From a checkpoint of a small transformer trained on Wikipedia.
Size: 14 layers, width 384, MLP 1536 tanh GELU, vocabulary 10860, 29.5M parameters.
Architecture: LayerNorm before each block, learned positions, biases, untied embeddings.
Training: a variant of Muon for these matrices, 608M tokens, 4641 steps.
MLP neurons of a small language model. Each row is named by its layer, matrix (up: input weights; down: output weights) and neuron, and shows model dimensions 96-191. Each number is 500 + 25 x the weight over its row's rms, rounded and kept within 0 to 999. Numbers have three digits each.
Before each neuron's rows, "raises" lists the tokens whose logits its output raises most directly, leaving later layers aside.

raises: " However,", "org", " The", " They", " It"
L2.up274:509509500507492514479503490523464479525494488485524505521470490479483506556486496456516471471488485447526509502505482542467517550500434525486496481450504510497487513480490494484522503504490497494483518564495479501513526472526535501507488489450477480462522475476501487540551519465486491514
L2.down274:515515497488498499469531502520501463576469510469508501520472479488499511531493538469509506468484465473500514496527498541483493536486497520470496483454541494486486555484478465530522503530492498472545472538496500513498528456489548513502509456501494448462519460510543456506503532479484471508

raises: " Their", "\n", " They", " Between", " The"
L2.up641:531482544511503506507479535492444479515504496492502495489488530483497478496501523473496486528513471487525503515487465511516509518508466509497482536396492502535489515491461515502543473510504526507474503610528504495524522494484535542530500495456447486516493487529499454514512517497520492538
L2.down641:497524500468486527478531519485461492529487551501506505487519486447516482501517526479509507507496458480527504485495454537488461524507498513512457544463520503500519531495513460486508481519509537463517482529497515554532492484482532539571473482494491466529528487501514424530474541519502481509

raises: " These", "com", " However,", "i)", " Although"
L6.up711:516470495459502506504539506516483448459509515507501507506447520491460481513471479516500481472489471485491508516497471553485537531500479524516496532454559516480486501477510547514541503458500496499491459503498509491486493492511543527503504502495550487471509498514496482481480506509491494512
L6.down711:473518499535504511496480498504493489517460532467471474487470501493465491466517503470480508498497495510497488464502499570475475492521506485507487504466490475509530485519503488502519509499537521494460514491514512473485516479469511475538503513482489491516477503530549494494447552452463527498

raises: " they", " round,", "ler,", "ings,", "th,"
L8.up645:458456509508491520489495518497516545509485495508500526479514492482483487515521487469481511500489521494501503491505576546469451475515520505532508527527465502503540502466489506476465487479528482494463494452502517515573478486507451470513497526564455537480483499432484498525507497536501528511
L8.down645:486453506497499543475524509547536519535477527516490471504527513508515462536503502521501508475547482521506479516519507547489509504506504534520472467498459508492537467505479504436497505500497460487489518498492503498513476508498438502503495482542473532465439494471483510485491493505505508452

raises: " They", " Their", " Upon", ")\"", " However,"
L2.up793:487503464506466515492458484503527522495523516518462538485489498517485502470498470490488492508487503512476487490420519479468471500476526450500483500531489504480461496505489505512468499497493499572493541489498494462486506520468482471462541500513457552504495486531463502528552511488516500506
L2.down793:521519537487492504468560535452492498531471483484530456491515538535506524533481547493518502474501510474523516493525493545508487506504484525472473516487507497502513467504516508498496466484546523459490475496515488510520477461510477525532478478511478423499507503460523504513486519485462466511

raises: "ings", "ings,", "urring", "uns", "und"
L2.up863:450467487515499502472500498531479507514516501548471496494474502484504528495492535515497498475500531522510502475518489456524522491472471471475539489509499544451500465544506499510504451481522539503481475504475471504501519539544487500538531468454518493500501512491462505568425553466492549475
L2.down863:529480471506483516502519516463489489513534544532465488484445531447486509515476512486509471515499527439543481469478489482531510468513463527475516437532548559490504475528525484517485479489503500515489509506491516478491519484546479481523522489452494464509519499514506465514484496501486496500

raises: "ing.", " War.", " government.", "ism.", "10."
L2.up1166:516520502509492525490552509523487553497507510506510508511518482531539516500450534535459504529466469559488450521501524480525506477461466520446518486504513520489440502453513493492495526521470544512502523480466495450504449519507507475488507503508477506538465496485494527549466506522448543482
L2.down1166:475472481468463456531479500461526429476508531498470488494469487477464466517528498470537506479510508463520537512487509535515465464526510501562466537473475502512538483532467488509539484483504485487534449500498536524524540492473508507513518503510542522489548523488504494449554480477524479540

raises: "a", "a.", "a,", "org", "eat"
L3.up933:482515496511525473515512489452464498497533489477516511473529472520543529509542479526468522475483530494517507522499511497465478517456502508473504509502554501513499494495489510473513540478521536513494511499471484494543524462474497463491492479523454520493473437495439536497532515487517515479
L3.down933:502469500486477520498537488543495453514503526524490489495459511520522463527495487481513524493530520495468463513506514496524535521513545433496492487478477497511480514458510490498493523516494482532494504501520484521510535488526472510518520519474498521478479520472510450467487538535524527519